From a checkpoint of a small transformer trained on Wikipedia.
Size: 14 heads of 64, MLP 2368 GeGLU, vocabulary 8186, 113M parameters.
MLP neurons of a small language model. Each row is named by its layer, matrix (gate and up: input weights) and neuron, and shows model dimensions 624-719. Each number is 128 + 32 x the weight over its row's rms, rounded and kept within 0 to 255. A neuron's up and down rows have the sign that makes its largest values positive.
After each neuron's rows, "fires in" lists the words (lower case) most often at its 100 highest values on Wikipedia text that the model never trained on.

L7.gate1056 [122  78 165 116  49 143 163  96 128 102 144 141 129 119 116 169 115 120  93 114 113 133 181 100 184 161 134 132 197 132  95 145 181 117 158 156  82  78 104 159 152  92  73  84 124 109  62 113  93 146  82 141  94 180 162  89 116  84 125 166  87 201 142 188 164 107  21  83  92 101  96 143 128 141 114  89 159 135 138 186 156 198 118 127  72  96 130 111 140  35 146 145 175 145 111 114]
L7.up1056 [ 75  91 185 182 118 157 130 189 163 122 157  80 165 107 113 188 134 156 118 129 122 129  59  98 173 194 163 129 142 175 149 143 101 151 124 159 110  63 106 120 161 175 133  95 143 132  53 119 142 111 115 112 103 114 145 132  84 221 124 120 112 172  75 155 146 107  96  85 152 105 110 141 113 171 145 133 149 172 142 164 140  82 117 160  75 149 110 144 180 135 127 158 167 145 123 114]
fires in: "to"

L7.gate264 [144 113 158  86 152 110 153 148 175 175  75  50 147 156 126 123 170 124 156  99 101 115 139 132 142 104 126 105 140 127 120 127 108  53 165 121 134 115 164 139 132  79 125 122 103 100 138 121  98 165 159  92 141 113 135  90 138 118 154 107 133 103 154 169 121 126 142 132  86  94  82 146  97  79 141 137  95 107 128 152  77 110 118 148 141 136 125 109  74 104 120 164 147 198 129 108]
L7.up264 [128 117  98 156 108 166 133 138 225 143  96 100 145 175 147 111  68  95 143 150 124  85 107 165 129 130 139  81 128 121 110 113 102  73 176 124 119 133 192  99 161  83 134  97 158 113  98 138 104 139 118 141 134 112 140 116 102 120  96 119 141 193 121 137 142 162 109 117 148  90  80  91  64 108 118 144 111 144 109 103 112 154 105 140  98 132 120 155 110 144  81 134 152 184 162 140]
fires in: "first", "last", "only", "second", "final", "third"

L5.gate2211 [101 126 156 176  89 154 116 138  96 149 109  56 120 167 101 143 132 149 154  80 154  99 185 121 142 137 108 106 118 162 150 171 116 196 133 112  98 151 160  86 148 107  79  45 102 130  93 187 159 138 159 145  92 216 166 159 107 153  95  88 109 103  70 127  98  59 115 163 176 164 122  95 139 137 147 124 135 115 180 113 150  88  97  89 146 123 122 130 124 142  82  94 134 190  82 147]
L5.up2211 [157  80 166  99 220  95 145  94 132 146 124 107 167  95  59 196 167 117 106  88 176 102 144 110 114  43  83 121 114  67 116 112  81 127 112 157 160 166 125 153 150 112 136 109 134 111  75 126 181 109 197 133  94 119 184 127 139 118 160 185  87 182  79  93  98 112  71 121 160 114  69 130  91  95 102 108 150 120 150 114 104 150  91 120 164 108 112 187 108 177 172 152 132 130  86 139]
fires in: "the", "as", "palace", "ii", "xiii"

L7.gate968 [137  77 177 144 214 136 117 104 122 117 168 150 125 120  94 103 130 119 146 128 101 104  80 120 102 146 133 191 125 116 108 114 122 129 129 147 166 128 109 116  96  90 153 146 143 136  89 122  84  94  87 183 114 134 127 102 121 106 184 156 157  76 148 155  73  80 125 119  78 121 194 162 110 113 131  87 138 176 118 159  83  66 162 165 121  96  54 128 136 121  91 150  78 136 119 125]
L7.up968 [163  63 109 117 175 124 147 140 124 123 108 151  49 117 105 156  46 179 112 207 231 108 157 171 173  98 142 153 132 177 114 177  89 167 119  93 107 145 129 162 141 124  73 158 172 120  71 127 114 191 157 104 105 117 114  93 200 120  78 105  80  94 189 108 148 109 149 155 133 168 151 112 137 148 123 194 145 109 118 129 124  95 170  86  91 154 105 100 111 131 109 168 162 161 108 155]
fires in: "at", "the", "atoms"

L7.gate253 [186 157  95 155 168 150 125  25 107 164 108 116 127 105  98  99 111 108 143 175 128 159 120 129 155 121 130  76 141 135 122 131 108 141 148 162 123  79  97  70 194 121  96 109 163 132 111 126 176 170 173 184 150 199 128  88 128 145 111  93 151  68 124 114  77 151 162 142 138 179  70 116 173 107 184  85 128 114 137 116 135 165 132 155 101 145 187 131 159 193  97 175  82  80 155 159]
L7.up253 [153 125 140 105 148 116 179 124 136 120  93 135  98 101 141  33 131  77 102 162 126 171 158 192  67 108 160 121 129 136 172  48 151 117 117 148 103 131 116 146 140  94 137 100 181 118 148 121 185 123 134  93  83 120 104 147  86 184  99 118 149  80  77 152 151 156 119 122 166 137 123 147 137 150 148 128 126 120  82  75 119 120  91 135  96 115  92 161 137 148 133 100  23 117 147  73]
fires in: "the", "to", "north", "and", "ocean"

L5.gate580 [106 109 141 109 117 115  72 170 109 144  98 120 190 133 191 103 117 112 126 123  91 152 188 132 134 100 166 168 150 143 115  86 144  92 136 133 168 126 154 118 108 133  99  76  63 119 131 172 171 107  71 158 131 152 100 158 152 100 165 137 153  95 147 160 147 136 119 155 130 100  79 108 168 168  95 154 138 174 128 162  96  89 169 138 145 131 152 125 146 110 182 111  81  83 171 130]
L5.up580 [129 146  98 114 118 176 166  74 143  98  74 150 120 110 124 130  96 125 102  82  90 128 127 158 133 122 134 201 119 184 130 128  83 123 167 143 155 128  88 137 124 139  85  71 126  88  86 137 145 131 142 103 131 155 171 105 116 137 109 111 103  81 116  75 107 140  39  89  99 146 126 165 110 160 130 113 118 165 124 169 128  94 116 124 201 126 113   5 131 124 155 196  73 153 157 122]
fires in: "began", "formed", "founded", "released", "established", "up"

L7.gate132 [161 132 150 192 169 120 103  74 125 140  97 193 111 117 165 226 114 159 147  87 105 142 139  98 125 109 112 114 128  66  69  92 120 119 127 172 165  88 141  76 153 138 139 168 154  88  84 109 110 155 141 100  78 141 147 181 163 115 205 149 187  56  98 114 125 155 140 101 122 179 133 123 101 137  85  97  32  92 174 193 197 119 131 141 160 163 164 154  45  98 127 104  89 144 126 137]
L7.up132 [132  88 143 103 135 107 122 109 113  95 153 122 121 134 138 175 105 127 126 112 142 115 136 175  83 128 110 110 139 122 116 112 152 128 103 121 132 124 182 131  78 132 156 147 170  93 125 116 148  88 159 172 124 119 129 105 133 138 155 110 184 151 172  91 134 114 119 148 148 116 130 102 170 136  88 160  63 103 104 125 155 104 105 132 138 127 179 175  96  83 102  97 119  74  66 150]
fires in: "played", "worked", "play", "working", "studied", "playing"

L7.gate144 [173 153  64  98 124  98 110 122  99 125 133 129 111  92 147  64 142 136 162 110 127 160 133  67 135 126  80 110 190 166 111 109  87  64  88 119 143 166  68 163 125 137 131 159 126 114 208 156  76 181  96 182 168 164 139  84 139 170 106 116  67 162 140 103 119 120 124 110 185  74 109 145 163 148 151 157  86 198 156 110 100 173  89 145 125 130 149 178 162 112  97 153 166 126 131 102]
L7.up144 [126 189  90 138  93 140 142 114 158 136  93 108 120  78 156 119 122 134 126  86 122 206 160 107 138 162 139 177 139 136  84 146 101  89 142  95 112 104 159  98 126 109 171 141 152 172 173 119 131 147 133 142 101 151 114 132 148 113 105  71 114 120  97 120 158 142 121  97 144 117 103 124 163  95 149  99  99 141  67 165 143 167 112  71 132 139 136 172 130 120 137 125  95 114 116 144]
fires in: "the", "with", "alongside", "like", "than", "to"

L7.gate978 [107 115 123  88 103  90 105  93 136 117 166 171 138  67 115 104 134  79 104 116 108 111 155 111 104  97 169 114 175 138 118 117  71 144 104 166 137 140  85 188 152 135 136  94 171  94 146 150 132 195 139 143 162 137 128  91 117  96 180  88 143 142 158 122 135 132 128 135 164 138  88 114 110 135 129 180 184 123 130 131  83 126 156  83 125 132  54 130 129  82 103 173 195 136 160 118]
L7.up978 [158  90 126 104 116 106 133 144 154 182 174 127 121 141 137 103  53 114 181 143 129  90 117 160 194 121  95 116 148 120 105 134 111  94  96 168 137  89 139  35 178 126  35 104 115 114  87 104 187 118 111 139 143 125 109 130  94 109  68 139 123 145 150 144  35 102 163 154 125 151  78 156  87 123 189 102 167 145 160  83 159  97 150  64  88 171 159  95 109 117  95 105 136 131  61 133]
fires in: "the", "of", "star"

L5.gate336 [152 191 101 155 204 175  85  94 113 126  95 107  72 157 150 157 127 101 189 167  89 142 141 147 134  81 126 105 107 141  58 153 145 153 171 120 108  91 102 129 142 170  83 103 107 201 132 163  83 129  80  80 142  94 102 117  99 106 156 107 132 126 102 205 120 159 171 112  92 104  96 146 148 103 125 207 147 137 149 152 139 156 168 150 153  89 130 122 201 115 121 122 164 129 113 160]
L5.up336 [131 192 123  98 117 108 122 122  97  75 178 122  85 126 133 153  71 117 128 179  76  89 135 136 132 123 115 144  93 119 140 123 158 139 152 141 138 119 160 114 182 161 145  57  82 150 111 178 127 119 181  87 115 138  96 103  97 168 101 116 109 146 138 142 147 159 167  95 136 119 148 114 124 146 142 110 144 104  83 101 156 117 132 122 118 130  71  99  83 162 125 100 178 132 122 108]
fires in: "but", "however", "eventually", "the", "heidelberg", "although"

L7.gate46 [198 127 126 128 119  95 119 155 126 145  70 118 141 134 160  88  71  97 179  94  64 165 147  66 126 148 219 140 136  92 173 143 105 161 126 143 128 131 111 164 144 135 105 141 104 133 146 133 114 123 136 104 141 185  89 138 107 133 170 148  87  64 137 126 140 154 161 108 129 203  81 170 142  60 108 106  82 166 116 155 113 111 187  63 121 109 102 124  80 120 126 114 137 150 138 103]
L7.up46 [191 146 115 119  84 144 105 158  95  94 117 172 109 150 149 149 109 162 135 176 122  81 160 142 115 168 179 129 148  82 152 135 124 165  98 209 151 116 147 141 120 244 143 125 125 104 102 159 154 139 149 128 116 102 118 105 205 128 183 132 143  98  98 115 128  57 137  91  86 162  99 100  80  32 110 118  92 158 144  94 146 101 102 120 131  73 134 122 100 157 136 117 155 124 143 146]
fires in: "book", "game", "civil", "books", "novel", "news"

L7.gate1168 [168 188 120 128  74 125 102 120 179  90 216  92 164 145 120 118 110 126 137 136 108 126 112  92 164 129  76 135 115  63 166  88 144 140 117 134 121 162 105 109 158 115 122  78 117  62 125 124  82 166 176 115 142 119 201  67 158 107 168  99 100 100 125 164 109 138 121 131 100 145 199 161 121 134  82 131 152 163 103 124  98  94 135 100 157 106 116 147 159  74 151 128 124  87 157 108]
L7.up1168 [128 172 145 143 101  88 202 142 118 112 151 109 184 120 161 157 146 192 108 193 149 158 172 113 145 123 128 143 108 120 129 227 105 120 141 176 101  74 205 150  77 122 127 116 136  91  73  87 165 132  98 113 146 130  74 136 165 129 138 151  46  61 131 144 112 136 111 174 141 150  91 125 121 136 130  48 160 162  99 102  66 140 201 181 151  99 161 167 154 171 160  94 128  81 172 153]
fires in: "in", "edinburgh", "institutes"

L7.gate1488 [110 135 122 141 129 136 130 157 189 105 106 125  92 132 143  94 142 146 116 121 138  97 169 114 142 131 200 207 154  90  77 131  94 129 119 114  98 129  59 112  87 100 143 149 199 208 111 131 142 241 169 112 112 130 108 146  96  85 128 149 156 132 120 184 121 138  98 184  79 104 112  91  80 151  99 145 155 181 122  77  96  68 108 136 161  26  97 133 209 136 146 125 139 116 133  86]
L7.up1488 [ 98 142 107 160 131 110 114 130 174 121 113 115 180 157  88 113  59  76 139 110 137 109 114 101 187  89 184 133 140  77 143 111 129 138 177 171 110 104 105 114 111 125 118 112 145 152 149 140  87 180 159 116 146 137 131 160  77 121 165 118 149  93 133 151 149  95 185 136 108  90 145  36 104  94 164 143 114 176 196  33 128  82 145 136 141 175  93 208  99 110 137  96 203 117 148 137]
fires in: "up", "down", "downing", "behind", "uprising"

L7.gate1658 [194 150 173 107 119 101 158 105 125 114 116 150  97 178 113 136  96 152 113 119  97  83 132 129 205 176 114 128 133  93 132 191 161 202  93 132 171  73 159 137 111 126 159 152 143 104 142 132 190 109 160 152  30  91 137 145 163 136  76 115 159 134  77 138 142 137 116 128 178  73 125 100 118 133 107 185 113  77 131 112 153  92 116  89 117 144 109 132 166 138  96 152  67 131 146 116]
L7.up1658 [112  89 137 154 138  24 125 111 113 107 128 154 148  74  80 110 150  59 105 204 108  48 112 186  91 161 134  94 125 121 125 168 178 178 201 128 144 122 127 160  88 142  79  86 103 137 140  71 140 181 167  86 163 177 174 103 208 107 110 127 127 155  92 114 132  76  91  98 104 100 133  88 138 132 180 115 154 153 141 112 128 115 113 122  89 118 162  86 176 138 111 152  82 154  77 182]
fires in: "the", "in"

L5.gate1115 [104 115  48 117 123 164  97 144 101 158 174 111 125  89 127 172 125 144 161  73 132 104  97 101 111 127 167  48 118 193 185 145 199 117  68 136  90 155 119 129 141 169 122 125 167 121 189 106 128 147 108 101 140 129 122 143 102 151 130 143 186 137 114 132 105 144  90 158  97 144 116 123 124 153 125 165 150 140 154 167  65 140 156 112 133  73 164 156  46  93 120 155 141  63 133 113]
L5.up1115 [129 170 143 187 142 209 149 100 122 115 137 164 101  81 104  89 169  89 117 111 177 117 111 199 190 138 102 130 146 116 117 114 105  92  92 150 139  65 169 142 194 104 110 170 101 175 147 140  93 145 113 129 107 142 149 140 121  99 140 171 157  81 183 115  84 136 139 139 108 121 134 123  85 140 150 184 141 122 110  79  76 136 121 104 145 152 146 157 139  91 152 144 173 112 124 125]
fires in: "the", "of", "record", "great", "leading"